MLP neurons of a small language model. Each row is named by its layer, matrix (gate and up: input weights; down: output weights) and neuron, and shows model dimensions 32-159. Each number is 128 + 32 x the weight over its row's rms, rounded and kept within 0 to 255. Numbers have three digits each. A neuron's up and down rows have the sign that makes its largest values positive.
After each neuron's rows, "fires on" lists the tokens most often at its 100 highest values on Wikipedia text that the model never trained on. A number after a token or word is its count.

L3.gate318:164111145085096112162150146129120157076091183141093072174115103116099140083117153181077157105081104194160140159136142123166168156113158134088135134089111125120098134084116061162151089104114084151119124183112142194100158146115105132163107072141122075096080136058170095102151136195086125103070104143161061143147114104138062121101097136147126127147075140095117108155121146135113114142180
L3.up318:103152134180139105108096126142188155096134150203082141145208206124123112114094129127124135096051114084094123156145131150136081161175169140109084104157115121114100068081094193132136111109106124102128097150097096173146143133177128139104102150105163090090075162150162179113095178145163228131111099178160086111131081118154098114139094086103178113176123134149130151073143104138173201171123
L3.down318:105142184103115108133156160127139115143089084104171151136075126167148176082105168123115103105135131169111108127148172093166113139077136197174103113182121146087093149108102195133164159147106153182100135129064080158107120165134133109141129133147117153129097152122131132074159146135104206117091140196077095084151122119090115152013138103176066099115126125113115071096154163167164136158171
fires on: "en" 35, "u" 10, "ing" 6, "in" 5

L7.gate136:157102145117120140182071171155132158160047149109067098079163099132111127165141082111170134123162153172092077122163135163162154157129101122148152116117093145121131082117130095152150126137123145115078154162127114102170166118100134107167093141108085100084151115114183064158113102117131062185115095125111065169086090189155133107148162118082156079109134153159114094154140079132100141157172
L7.up136:163157067091098116135086114124135123139132064109130048130109142096112125153115113112166167149116122062121091128123098093142161161136117112124100109183057171172150074184115157090120105131071167149147076098114187171077112149173113114115120150134139158129151147028135076160159083091115087128146158087092144194075104095119112131115171151144157112125164097134104169141119168079104116113182
L7.down136:088125100163182128120097118135120092106142113168115113217138136176132144105123146109125093177115079138137156054080159093086126102159139138141128165089124140147133110146102194182127149124106094105128186129131177102132132162113126160103142089145121135121102152102121130135165209109062173178111139162151169098159151148101126099096098186137047155141121098170096143101161056140154152098151
fires on: "t" 22, "at" 10, "s" 7, "on" 7, "it" 7

L5.gate353:163143150129132137125122112129109167123153192142116063098094085098141154122158149117114072128135080161153125149141048169146065193160142150109033110157106119109108195133142140145128137138046120149088092122122121093151119156131164125060154129121148117053135134099138114102100112097119104148155112093156168133088145107059084084151171192101178151170046150103167139090154136094114143155098
L5.up353:117096129179126131143155113098075182102109192192128157089174098147148136128188109062084088059140152105075101130119115175089110086151149168073162141085187164137148127130137130053132126094109105083067135134095141075139175162089094122145132104115084167137185113157109101117202150106112110104159157094145139136127143097132145101142140138091095148165137120100092108167142124169130164156116
L5.down353:149112164219092152163115099124143090120081180138141099090161174210159141136106166163134138107125140164140105121142169140174127118026102148141124133143115100080117088129131102138114070108134081175107118077093147169083146109117115140121132140198081114181100100135118122085194136118123191142150148182147161161162106148095170170133111183115070083121145157134182116149124073161168098146102
fires on: "k" 20, "m" 12, "ber" 10, "b" 9, "ann" 8, "ine" 8

L5.gate340:158138156133134108159184053161102141142107140120117155100152127096120178094212119129077141128137119176170095127146113088106088143099179118146101130166128051057111148153116164110137106100115092149217131110125167136194078117121110180122188134102107104110121159094164124172110162145130125141130112110130198166173070086134149100132112108131126098152136163089113100082143136108147144155095
L5.up340:149149076123149080100158101119100158079093107130180137069133135108136149176141151165127120085120194135098173112135075120156077142131079106172107093088167056140097138107164094135179134163101179128189111172133148113139074116109095188113173109127086180093117090111131114164119106159193070131075153152120209131128146088120111143131138102099131184121124152146144128095093078103136106128133
L5.down340:103164073142107144104162149108135100113167110091148062152086116083113138119161126133094085183163135150150109061134127105168046149105099084175129168118171104125144106103141132140111146116132117158138127167061115113102158104088113102110197100133165173199089173087099103145130116149164111099138139138156129110072054106139119100131073156179051126101164094196182112137136096110169105184161
fires on: "c" 34, "e" 22, "ra" 10, "ith" 8

L5.gate205:129126121134143184133130148136147116128141128115143140181103126135150192122126159172171089074120171103115046137070155052110142136106107140149107121118133102108113105120178111082137116109159111138097104141151116163171138156114152190123149122157107154079125167089128078143127155196136131125101107114073105144165140154190081049129121131101146151103116128174131134120137117093112087176156
L5.up205:115184137136132080155171133173147075160161054132099128172114097093075119117177150163157146068159102065087136129106081143105094089091113123115110195156139143148126169098129156123132092081200172178166112135112104140105113159155129213200116123136104100098164169116174143177132141133134120128126134143109153142124145172102169097094093121107165163129143136131168146069129136163116117183135
L5.down205:145128128093155098075127121199117118097157180169135209136153097128156127181099165132105161072167168091138139124078131123121150141058127108119134147114125120153166123165165092051146118128137136173118139165142135116128096094097196143097098126124108133136150123078134179074167124127091155125170139137104080129155089110144112132141154135072064171118135076159080130113155134122114164156167
fires on: " ch" 19, "ia" 16, " Ch" 7, "ity" 6, "im" 5

L3.gate69:116138128111149131045126095161175130072206126145123159158106154157144148130118135115133099143101165134129099124168132168067138156087081121100130136130050123092121133170189095114126082134110114164132159085085140097173135110142165110166053083134063107125077115122116130115134129122162127116221085164143119141092110140143153125104210107084160167148088124165061134184134093080149104125090
L3.up69:173072139100110206085077129139138116093119137124146123168144116097181105132129131123204169154186129170171128109079195183103126082113138114198153128096119149117105122102133120109098134154072129154161139201166140111137105115060133155143102135123074170155101088107094116099116143116178094138120065175182088145099134136116157111093070163168127094119101141164148142115126212112108137125139
L3.down69:071167125149169089124105105116064141040112118136110191137159091098063149185170122105161140132142145200104086088165085111162144154129110188100158137151160126128082088062137106115122143154152129116072102143123149164099141127124174131078097118148120128151110109107102168127121127154135102149122069146148172100185201133122123144162123151121063133124130156110107104158179160118111159096151
fires on: "el" 38, "ch" 16, "oun" 10, "ain" 6, "e" 5, "es" 5

L3.gate129:128125133145128129123135112185083187058130182168040119116127149112108138142124157152115151091106117047097141147130127121115123178104147167156104119075077082100092133138136127155095100182176143110152117134144133077140131170157128173137137106098038114107114129120056072169142156109170164135186131086174138132162139167140147113131095112127120130123106138106117158185131125071114128121131
L3.up129:105109134145149162128124108211169164089118130117137131089162134135155120091118134116123117126069139164133119135152100124092077128109174164143147159164120120141171099149055125126145116088133102120156117083149109211202091155101125113203150116090160165064086138136107102141160166119134073213064123119080147125115103147099104100110112138168127147131167064105146135100159207105057140092151
L3.down129:075163122188080144107101179155170156063156176115098195146102106143157062148167107068126147154141157111133124121206087104142118101153112132092165157085180082131107160119148171103097132125154132086113129151118145122105166167115199128045120187098131110141098093179127058136177155154148115152066112165159133150165108133111153130120185160090130064086128145116135124108181103111083170097107
fires on: "'" 31, "h" 26, "ro" 14, "oth" 8, "r" 7, "in" 4

L5.gate70:110121095119133116080152111226104136118131099120106140143136106124107122152144153151145097156097112122161107131165175156075125164084171138110123059161087108101146163117153155162148099155139157119103091114104130131109030064131104203140097131078103045085141208119127115126105111120165164192138159091188127146127124135099174161108131099179136136157139149108116127155164121134120146087150
L5.up70:101204091141103133090120113144140132184125179085156151116127109148132177113111144158114167131135117124134119038111150174127088132093118075171148138076116143093159118156152126191130098108175153125128137107086106146132138121114127120106108143133152115106092135105114079099168207131121130039158142111162190146165132092124138095163114103150141161082078128154210076104107110194077166124144
L5.down70:140103105133089123136107168075186203148137103118127135129148095132114104140077122094122188095114116156154111119121148168067116181132069154146147140094116113092109130141097088152144067141142119078105141128126081128208114183166093148096114085171116166138123107114055162084121119106049142108125145158123166072116117127091131174128113086095164122069162117124111098098154083139130118133132
fires on: "se" 21, "ov" 13, "al" 12, "l" 5

L5.gate179:119099084147169192162172102115142152145151194185077095118107091131179141136119116158099191118172068114148150142177091179060120074155125132119104054127153144130117132135145085117156113121135144168079177143136186150117092099109135136156134056090108141123123154142105149115120097129125090182159055161108101075132198147024089127161105152135171118142141121055139125115150139148098130122115
L5.up179:127077076154154103098155119128140099102126148116146072128125101101140185121162127086148131173148089076169130117145140114143172118135105095130128102124107181156084237098113170098170107130083120121084084084103148178133125093090085161099140100124117128092144169116124192139091140106130099128153143121158104165086181142069130186155143129086139159129140108051145160110152145132056086134162
L5.down179:100188098147071140154172118136134115163094128140183143093115154068106131117104105125118083139135097120130133166130087114147140087122135112072130149176133125103158142205156109124201068123131151144162110101163139122142108092113086113138133090130111185140206156154140134147084079171161208119136121139155143107120176096068113156131111139129030084108097078116132169122145109119114115137095
fires on: "st" 25, "ar" 18, "an" 15, "ad" 14, "l" 11

L5.gate124:122137119069077099093148111130165113136116173180092137089144170163176091155096062137137119086095096116148141175152136119163105098137137094113110140133135125078054153135134141134151103157152131177188119197142160152084078092089089131139163139168162132114152163112160143090111109133117110145147093107157103140182153062129125119089161063127150143138118122102160197156151086091101152073090
L5.up124:143192110137114112056163125140127097091149140128145141145105081156079082189149136135161152128103113101117135120107097140121147134073097142146160215111094111121108145102111144163199158178112113128101122127139065162080118120116153135135158153097174066108167099087097089148212056151178058158054124093120186098123130126149148107147114142134154097147135126104123137162145171095152143143184
L5.down124:147114155114110111119177169146151072104129163132070143142182114120158110157150144149164130082119179123079143186107183153118090110133134173136152138153160095113109147101089116148124049170135107135172112195126090079108134102164144155109097103085097098176137136073128109047174115136182138163158150147152142179106128156092149175069167122129090105085138153138166139147139068075111116163154
fires on: "m" 43, "ra" 11, "al" 7, "ment" 7, "N" 6, "om" 6

L7.gate307:127090065115090170191194086189150128144175106130089071169144124052141194103125132102072172196132142124143131117149141164102121131167132096081133124162134124114068074101133116144051131100150136108116121128095066124169161107157079120153140126106106105120103137091175110138119131086120071161189116114166115144069146198110129158122085112104150116137138134120065140149149156109134129129112
L7.up307:180182132167076128133117105185133121151121097177091102144145175064168158070159134108139178162057124121106120133144132130143150124117120138132166103135133124142087148092079133081124138148170125166153186160072105155193163124141103141146097136133101106122047128126105139180131146111130119139129159179051150131108171136161166149133120133171109123052126117109112141190137127103197192193170
L7.down307:034193109153146119127167156099162184078115112175076134184142138138186105142097163110131170110087146174131168154160110132200121143121161140086103154099124130208146146190117128163114141119159134149113117152105134156157130193126155174082073054082089125102143124106126134195137118155177157143113139132139116102141106134124143120114183149072093074085190143144124184146127156163154126086105
fires on: "i" 35, "h" 15, "r" 10, "wo" 9, "el" 6, "is" 6

L5.gate213:134144140131141197097155111179121148163098128126165127134162106109146113147155130105146191149133174101127137161130164155126055132128164134085120109050111135112108147124145167185118131099137086155146078072144078092124070157156074123121135079091112106106118151137140142175122106158160100141073130149088136141190101169085102064144166132141115128147170143094174117138142120159149099164073
L5.up213:175146086120168128127172152162152111140159175125190130169156150112127152125118136148117115153147095180128148108113145175131083089125034125125139125116163096074102141140158154131138114165123138150073132108121140129127101129134157059074159206157156163082123158151137098051104116075116100135113145148098078091127104171109081075109182164113167110160107126152109128095147129129156129152102
L5.down213:162133138085110099074126138138107154145123132136158068088080140102116187143127181113101191127086116151117143130105084106147139140141104095134116148143130131121139119151141084174080186105164108142090176150099167120146136098111079076115165129073085149163055064066157153134107061175199132168156136128106162086121117083120130128174105123133140151149117133090135120103060128192121109100120
fires on: "or" 28, "ing" 16, "j" 15, "st" 13, "pl" 6, "ous" 4

L3.gate240:138135115164107142111149124146206124053176106138163107146119151075097110163122148182088096138114139117114086143102132042124119198123189125155091131139107088082111118126141135096194100067078137117138137075164095106174112121129102146166164147141140090117144124128138113117074100194144074173167139124096128075158149097148119110115137147116101132083114139100177124168128117121104092118113
L3.up240:168129157127161117153132110180116100138155144171099096144146070122100189111147140115176136160132129127126183107088106131084167181177098091150132060134077154117156049093089125147135109121175064165132097163122187148181137053177148107084133112131136129166109133107093205112110123152150134159126126152133183153064174209142103150064161112104116121204124141088127122118102098128138167127120
L3.down240:121162150191139159126145174139166124129138103131169152124145067135147168170155163121091161105140051125078096102102069136174107139085159171091190185183147091114084131164089085149127089104146133135089148174152103090175100151156176184089167094162138182127108122153110112152142145110126103147168073116134158172111100082142167147119175159090129125094155167121124129129119091137096069168186
fires on: "s" 23, "ay" 13, "ack" 13, "ic" 10, "t" 8, "20" 6

L3.gate220:149165147105161100095162133182188132114119120163139157161166140117122149145193077153172168133148154171107113178185071130134156148223163141144083116120118121147146137118091193105123093112137064157148168087132122172150080135117139130089143154182161127130140158113203187139101043189141123169148154146097114120161114148145079041057114097143117145129084182121139165124159101111089127131132
L3.up220:128087103120153097072086100161124161122124141121143175133099159121108097086095114098142187139122169133112185130099148147146222127141071097122129121144157180151154093073103133109126106098159146140167096162156121183138154082149138130141095121121186175212085130152089139171144170077154118134138139117141123160185130070162097131085134084125116140147124142117129117172071102084102115123093
L3.down220:184152131145111066097125159160110125116116114136146142113147122112117119195147120106140113103094130088059133123139146183136171146172116201140138145093118122097120136137138136164130149176093101171119163144154145097131139160163143089078158103102105090059119116121148094159221117111077145097139135144108110104103178132072102145173117143112016136107101093156096147093119141115206116098135
fires on: "s" 26, "l" 21, "t" 11, "ished" 8, "ish" 6, "ay" 5

L3.gate225:134135116104083229112105098144093158137155125156103113089083115068149145115139143125131185156099099161146092160107098122082107102113133089199107063083104074119057125131161147134078112159106123193098149077102114083180101180107146100135152162153151081128129100180119113176125126127165167137172085094178157082145152169168074166096156130135131146132062117115122112143094095100157125151109
L3.up225:091178164094082179143129143158173144159142125186166149131137059065156136107152138097131133225119121144170116145075146140140078129119142146159058044084115098141066157092104088115092152102120098167120083122137167096127147161078130107111141144161138162168127114121172155157111164124134099117119070139132129068144131160156098136138081223170122118169125092078136176131067092101098149117089
L3.down225:101125195166079113139191094138109119133142077074198144113144051156127125149109107096149112119122142167090137201156120187128111185119171108120148117156169145152172125115157120134126113134154149107097175189095134151096151139128100066117039108138084132170142157110135090132136131170126136158080172132110171089142165173150184088156109129114046140076134096090127100100078115157130127081157
fires on: "or" 21, "ous" 16, "us" 8, "ail" 7, "ed" 6, "l" 6

L3.gate375:164127085161076067178114110146174089109053048095095097158135175131121142123168073128069136114160117099162145110137164139172127127141165175145120098136071127135094094099102119128145101109125124153146192133112123107126136138175097079140137126149102103114158134136143076152066127169102082112120168127131146163124107102104131165108167041178149155117096139146149137152086034111069080128150
L3.up375:137122101159128078167150120135119110149143194216120138147141161130170147150095088128069140198034181070031114161128097107136088086165113169088124101133109111139098094086118153162091179058066113159164116128140135102137078161157065149157115097098120114054125071128136108117134101164140072153131091173124119103135113111159137147123098104132100088122099113147109144117103123124098124117129
L3.down375:106154131126170124068166116127098113108151135132115128123117170094143141085171114154207130149114130151096103145164121091150146107115158074048140114128154098157144145125150127138129127100069104240147131117134143126119126115110116172171112114083140096082111134125071169178165057119069139168131167113094053116205144132137119137139151118154056205106130077097131085159095112153164126104113
fires on: "le" 26, "ing" 16, "in" 16, "end" 8, "i" 6, "ter" 6

L5.gate246:107079125166159146121064125122135073197122126107212141169151143149072125115101129144108175066057191135148085172148136168143092163078103152137117120120066144112173120164119137131114086127138081164141134126148111162175153163136143165126164160133142095106117109147190098104096058133176020110139118160098162132121121062128115067130096074118154151163068184100168171084109081129126108184107
L5.up246:106097109178163137157089164094134126087120081111113115195149079133139116068096114108080133116121201135147072113134103099167132121133089063183096140101158130118101158160091157109172133121042147083187143115137149162164096145121130176167153167102151133075106103159179150088203114143158138102170068179143171099096156151113101098219084087099110180097114127069109045106135106136142125151127
L5.down246:098121152108084173196189103144090065126126128153190119091122112150118107139136123112131057092180113145128133089086149135132158138110106070157056159136111154094092155055131154106121145076134150127158134098155155064108131122136104094109120103225176161177102113110156086111139165128091178136134096131106125138121146124139106091138179205139104145136108023119040136104104161138110100157162
fires on: "st" 32, "op" 12, "z" 12, "ist" 11, "p" 5, "er" 4

L3.gate75:131128086100159157070159088090106203119105124079090088180126134165153180092179153170101133111148158149084115127170158155122119153148088091133157141115076100132165092080144114120123051075113172139129172062084108098127128154125082132162151122126083140158161093127115160155158137096098152196113062165082135144126107170109111181180120125117142136136114147134083138131158096112089083091174
L3.up75:086119142103115105160210029113127104134103212139090122156116171109154166075122031143110143103130104095072125113143085097089104119122133076106184156121154080174110134141116173147173163114141198104112104154127176151093121123139154099169179113141101113160088129122093107132213132154087170169072120117147133132177113173148158159168083066108108166134151099158148093128116145082154131117153
L3.down75:143165106102126141131100162085070142127110110074200124151131098108175100201093138098081144195122079181147160119112141094125133123092118129139080168095108134138150126146096060105131128135110146100094130179157129069137166111155086110115095103095202126129117118129092093115128111083116081051131113114076128114120168082141125206123125136097084123131186079119065122143093072142123157164164
fires on: "l" 22, "an" 17, "ain" 10, "b" 9, "amp" 7

L7.gate196:147105096144113057116105111231106121137135144177143208110074141099141122147105035154120120078124154140146104185107063116159165129110133133036113123152147160150112104175147127122126126131136067125163094147105150088139179135139167094120174064152161123141140171156105093108086115135114139125129146132107213132173088110132109122097111140078125101214094138159151119086153141130126165124112
L7.up196:130129100159093109104157124177095138128131088131121131146117181116124141139039102103135183121132066134162127160107133106185093112100098152118109126158078158109166097108124174166112172109143112142170079107133154123165090157158137131177157130132205191054109127165062104089161155111125156109155124255135128174133144128125114149124050134134083124159120129100104123135129114141070124150098
L7.down196:084123102146098105118141158130156147150095136127134082137097139122146088123125174115095106144133126090179133134152127119132106144077145118131129144085103184115195141065127129153142132153132168119114132083092091138129133101146110119071113140103048167173161123091143102168156172113128128140124150138063149124128125124064092163177116128175052135135177007033108097184069126164144129087115
fires on: "z" 10, "ern" 9, "ous" 9, "ic" 8, "u" 7, "in" 7

L3.gate194:153145157116093123116136173211115111132215132100094138133141140056169120115096113174129141144071090150134119141116083110138135116164195099063129049117161122132075191092157129146115129162126118152123138188122084080135119187136149137132145143154106127121106143140126100143124139144088158160132136119138093189134163217168090136121137140090075082164133154120128149184115126136113149163107
L3.up194:158169091169131131133094191110163065119117186111088126149127124099067109136161121104173146153115183134161103082152148181112140093125136123137112099137135144160091187140127111095156155114172146090151148152108108142144126137141075191122101149134154073102111069108062129113084058124125103102089173126108121140091106096134114074141142204185100064086216128098119112150132148137145158115110
L3.down194:121130133139047122150119138143145083149095138155131107141174140186099152138137143162112107091161174099175184208157130088135073122091149177067141144130144097109176131174170182137099100102124144096146086061118090123139127105097114139101105108102102168130132068174138131144138169145160115186115114120212107145142062132116213105109165157179121110127145098122094179092115147171127123097126
fires on: "ar" 32, "h" 14, "u" 12, "outh" 5, "r" 4, "al" 4

L3.gate2:138125083136162077135066190119109069128135225104217109107109125109110147100150101188126124106142099151137103124149151117160077122169105128082132113074144057139119179135102123095126119133084135172145178118109107096154068117077082152122156104066141081114138157190096073067133167153131146176064156148134150092096098114189108112114114119068111112157147159108095111153125089084141118156115
L3.up2:113140150103111099208128199119128193149115099100122116113149070102153059092148094143112137097141111113116145099065180144119105113109163119126161153090156117182087134106100168166107159133103171128163136131126123096129095187089059143076111164113211139174151171131206094120069093107109118077116116145152127187187150112135142139161130144135138164085157111119115194173160156104194184160137
L3.down2:124143139094165172164118154109109092120123129109106092091125176121126083221092112123116124075107147103127076140098099118150075127132134137150170172117236130082119145187104153086132077119124161183134145110131116139117168188147133105130119056131127139157108219055114071113124135096075062118127156111119084161181120108163086108166137107121146108153188103173092080128143138078083129121108
fires on: "port" 18, "vent" 18, "ort" 11, "ff" 8, " cons" 7, "ail" 7

L3.gate292:116159124157137158141152088175099117083147138103135083131080081118100135096120165215067105124134095095081121159153092111104149105128094130156172185111153091091104084140127165129141084102104099146164147065110164087157105140103099173115188080130164068148134122125158124196115091138109111124190110085113131124120075146152126159124176070141109139133126126094129181155137161022092055123101
L3.up292:072118140086102142176159109136122170095142138125163183084080126062105123138135131111121122107147217078166144037106132149140136112145115096109099122122133116097133109126130065122139107088104140092109109110102178102093171136109126084035164107087146168155115246163220144168118139124126120102122066095071109128103138140105171099145129146117131173164151073104173098164127180103086100107151
L3.down292:095119089088098090149150110131110157143123048122157105171150129116113104120145110123065129140189115142125122165149107175199141192056114063083113109178110123142129188126155154156156151167115142131084069072121166056127145154132154140155084160128083167167087111118162169129117130131129129129123122140160222118142133181117177130101027165133123175146129096130102153121164123070119118158147
fires on: "e" 54, "ar" 13, "il" 5, "c" 4

L5.gate341:136108112141138187163104117163157130135075082137121141157093074205175084127127089194137136110125128131076139115132135148122134156163101113168133159150071135140066071120187106142123091129107136148099108195126110042114172072147104098192127157142104146181150150148132092114125057148116083147135160082109148101097153189137162136150149125148104080131159154097035161181141094142121127111176
L5.up341:102144155159097101163130160147134161117061134127131123074117046112068116076111184065136130176159103128097165164169166112114142112085117109180077111124096143110110190167114116134122126098089100165124152121184115165137131191101145052087122042150178181099096172189132151073109134156125133130070119140104126180157113140169141108161150150136164110124083131130073075079118130175136109107137
L5.down341:092106146147119156132129115098098097158142165141119149179142135130124142120121160156168114070133104100138139111121170197164092115110100121086151155103089032131144107098072181093118135138151141078133116138111103106116085128180093162138129152150103178165174079086142165095153147182129163052089102049202142200133100106129121129085142149110101151097093065126104185188161107068132149154148
fires on: "r" 21, "p" 17, "k" 10, "at" 9, "n" 6, "he" 5

L3.gate363:117141123128155142148137136170168110142143102050070115155063118112137167112082138152140191112151101142091128127114146126126168140089095160151190090138108105135115132116137155100077127164177139151076162154118143137127147162124126123072167049147118143168123132110162098173095068127139095121123085140117111141143123168140104093118168103057111182096127163101161152117083110081099065149080
L3.up363:125100083082098171142139133134090085104129113135074125165116159078130183094144118140113163103081129136069137081128097143162156124087122106133138141129086134163098085079119077039102140110166173105104105114121141136103158115196107140121151094163180116093099113091129146162138112113160159057162075157119138103141110203094100146139152088124087133169135098107154165173075131088103095127097
L3.down363:109142142150080131128141150166133137127114127145132171159131108160152124167127124085193161137116100151150113143094153121103111115134102151135159110131162115149139103120158128160142083089136124138120138104155123150066109093144152157116115135152129118139151131138180126191070092092180131096145099110100093163115154153113146152059126102123051204103107000117110137116000130138107098161107
fires on: "ame" 33, "le" 13, "e" 8, "end" 8, "em" 6

L3.gate312:134130066087164132063120065115128154185095076134134114089115161087144154104187094126107090108174104053108079099143069141063119134165156080097115090152180069064092145144095147138083090097073120150166111067178075066128078115089127111118141141081172141091153167160144134111083141094115123160129153133140176115142100133133162102160164145104164155149133092156070083133119136128096133141088
L3.up312:153137145137141157119156116106179120109095093095179156145180110106150152122160136079165187146167139111156087144129111132125160149137121061111177108135127144112083147116108139134142166087186154173136148054145087125104066137070101092171114087111161154116144120096141119101088105151198098143157119114095152126079062040158147132126173140166134188174135098130131106121117158123128105052142
L3.down312:121151124112121108154058171088109101103108014129096144127136109109202113161150129121131146103142130136094113124117121128119129083127153055158152139128170164088120154163097143116097114124171174138110074143092078150132148129171111113127102118142143169142104171140115148125104120103131122110111166116123156083156113073185150067117144136138154114179093000124141126152063113135157130101099
fires on: " cons" 17, "ff" 14, "gr" 13, "t" 12, "es" 12

L7.gate32:094087135098117161119144171094114171085090126127155128125154169138137105135124178098162160155081158134094095142165125047127142151108113141143058072137105125118141137122152161124076161130120149111094085109127106157121168056113097107095174152183087110170147126086104032139118025142121129191187184118119146172173148122148079147184120108118159091112173106101109136106125134069124219172102
L7.up32:126120172099193042043096131116114117119127138087133135114078106145164103143126130150175158127124119124103149115099111116122123157143150165142163122115108137073069129116137165033114171082146108120141059095178149179161138133145078086085180114102219120133091154137116098093170151148096148144138142133071153077101142127154121122080111101134124106126110134156092116088110095101103101097140
L7.down32:092157152160133083151145112159161151113137169163109164106183087080132129142083070159110101067111145070147165128074176119112143119121149124112116129154108133094090122150155150176154062158126116080107137107072190068143150140148120133142124163125177090074158108159134129103158122146161153092067150124130106143131131100103147123143129155154129170119151255183106101111057091172105140110050
fires on: "ed" 39, "ted" 13, "ated" 7, "ished" 4, " the" 4

L3.gate32:107096153157134108181136150149143130111136142133037072146083096157144140133054156146120220150114091083095137176095132068085108128152179095118138112172087122118148072157097095126088116109164134176158161095123152126151165138102114220086148098115096072139068142134155108121146111190133142192170119174124137090158079088099130110078085071119153145149096119119133125143161099113093107126149
L3.up32:142139090141141097180105153128107095051110128115147126129101111189186075127060155162143113108119103140134158171100166134133094181135094152133159155126166148139147120109147120102126157146102135122145105158159151092156100185089133141091094067165130129127065121124127176118132159133140147168090138183185126141186034066145065095126117131144115202147175143195156148080133113177143150121148
L3.down32:140159121119083145108128121126131088092169135197102128128114136146146070129199132136100108143160097131176093114114189113166127154122109123192122153186175148123131150103129135070126146141127141135145122112070105128130140146142178069125156106149121146102147147146070168117133143112166102143172120129113147073091087094147116070162108075124121153152142000143141133130168166136107130117132
fires on: "f" 16, "ank" 12, "j" 11, "y" 10, "ence" 9, "pl" 5

L3.gate67:114112152104108201136107147118134150183168105121103126157069159068150106143148094096150175132132078157171102086160182119132171137069127147163143115100088145128107138066079120105109142140075099151157137122149172103119091135095116116106162056137157128145117187217135090068148101130080122109167155139111109150113207123053091120147120184100197128114106101103164146143167112130133071115109
L3.up67:130093132169112106115182101131122236106093093115101100112138102141159128111136135151129135091114102117043166105135134112183087124155105099157130111115152136216121136158119151130109169138091119140083133143193122145107182110121004037158161152101100181127129088165137188073162134090085119092111125115146142145100089092133122179160134125124105141184128084131124119144131164150139103153141
L3.down67:142136123111140160131090111087111100164149111158163146122119148144126145132127091098066167103127100126107128128010123092105164095112116123172182114124072099075167128158171099151116187172189126111124172129150140128169153133130096122131164119174147119118087164126143093143138135123173157136117157106065117181153119131065124140170058223148087056112195154123134179171134113123174118109093
fires on: "ar" 24, "n" 19, "ld" 11, "ter" 9, "ort" 7, "st" 6

L3.gate150:156121170102105096116113137152112109109158143112114190149066160200124114108121081098130124153090142110124125130137149160102179112144178149139120118173087153151132114113120104132094130124176138165132149144093134133103128138154128145099044114154089128070106152135145118098145129091103162150080090119188152113105122166051164129105144159081155086137073215140054117079150087112067088156112
L3.up150:171108173095124184127132116147129075118082130151089112131140102129108129172163126098139081132141120150123157157180136123143187080129127120070088054125142104069112041084195134118149132122080104190117127115186075141131101111114111126057128116152127090100093168172148176123155138139116157105147127150100063173121140148158102081176125119112174148170146085146103118147142148125134154130088
L3.down150:124170135130150065151125122120143112111148128133114117129182121110156151124121142137097131109169138134084112170130116171139096143153135091191161083154147143140121106172092158157144138140101103087092126140076146179115096070124126124128141120114158146176128109123158145095146140104110229157126146162090170085128107150116125149114107103080000061073115255125118096113132117148098119148132
fires on: "ame" 18, "ch" 14, "n" 9, "ain" 8, "ated" 6, "ur" 6

L3.gate5:130113095096160198083120122123109134117147126076100079108098144136139101101181178201168128126116106143078122064165154132133198150111095098079069097111127037140126169119136131133106116106097149104070135114145149125130198126092071171124080083177148145113095163140163095124140138122130140175124132119119153087138145123125102069214194163106188121111106131065120147110133114124200112168142
L3.up5:111127127138069165165134160116134169113090163098164127113128175131138112082103141124119169098174060104147101104162134154158168122146100152142122144136163193122087108117118100180167122148157146090100038121147140173155169152197130170093150105188139193099099112123191092158141158080065111136097167148134116110107120157165145150151122119157148136117127105089078053099120159121072103143096
L3.down5:047145164148086106132102130087120166189059125134168141082152171132111096162101085141077120102152115113126125144134188089155137194097117170136084124101102145143168111152142154113128146130150113129133101120145151150052127156134187114121113109110102132180163107088123070159090146115180139076164116147147193153088153146134160145093060141064111172100078177141126199162071140118156135128060
fires on: "and" 20, "ew" 9, "he" 9, "b" 9, "res" 9, "k" 8

L5.gate375:106139149175112144100063145132157113170159144112102111166101150121138095115171111164088181180135158163141160103127137128150150153089136170062139124105112125087135116143111135164097081065125083136155123136090057122146185103118164132108176131180108098147116080154192066189176130075106108173166060157139144115145128159124129197144108125145079104101117153144202090143145119114188131170134
L5.up375:155090137137096089171118129131119117136088089129156052083166143056147116167173079171170126084177119079123169115112063113132172092142075150144131162093117179155083093144091099131105101096174114075133131112139159132155121110040126145123151082146161120123162154143125123127102089100128168082184128127143122103130192201049096169135162173201114150146138155124082190160121104091111136108139
L5.down375:173140150105156152124147099140121055089124103100139127135116077151101108133088172133127074119181141149134146145155229091151129119075068176184069147120096117140159161167132110175127138107073129093148151105138082121166141163118134061097152139143122115109153123156148126159125131089096138125153111083128150106142081173173151162136109130174096105176111128086066170110088120147078108121069
fires on: "er" 37, "it" 9, "z" 8, "k" 8, "ad" 7

L5.gate211:177113112143118205180115177113130128134146195113105127113163114127167115078208105119124120141123116157084148069118089141132093157164093117111097110135103115154122142185165085073083141084163124196140090123111111081150079078180166115164189163101094140154121117141139115095069145130147127109102127128156157166105099141171123173084086158124159138176120112118070118167145118127115116124131
L5.up211:159131097128153117149070184129103106120138102088088035156164170079136102121109105119143146152125110113155154100061102200171111142111162127190126125096110197116137156176077173092144131173097150119113094126144102099167179091129169115084171095151116101135141090148087064147080095125134115123157151072147122154128148137137094192082112177192139150165156126131133140175141106100168133154183
L5.down211:132157072114104115171137128108154063202132163101145130152127126134154084168106145102169135104122152117195126125069146191120135183098177088138077146116119144140066145157133158126100106173082165098164143128102128137133139150150080154136141108169143069139104076127137190146145127152125144132148140135124117112129143135113166122112185153110090149082108000116119188175156149178107143157122
fires on: "iss" 30, "it" 19, "t" 13, "ment" 5, "form" 5, "or" 4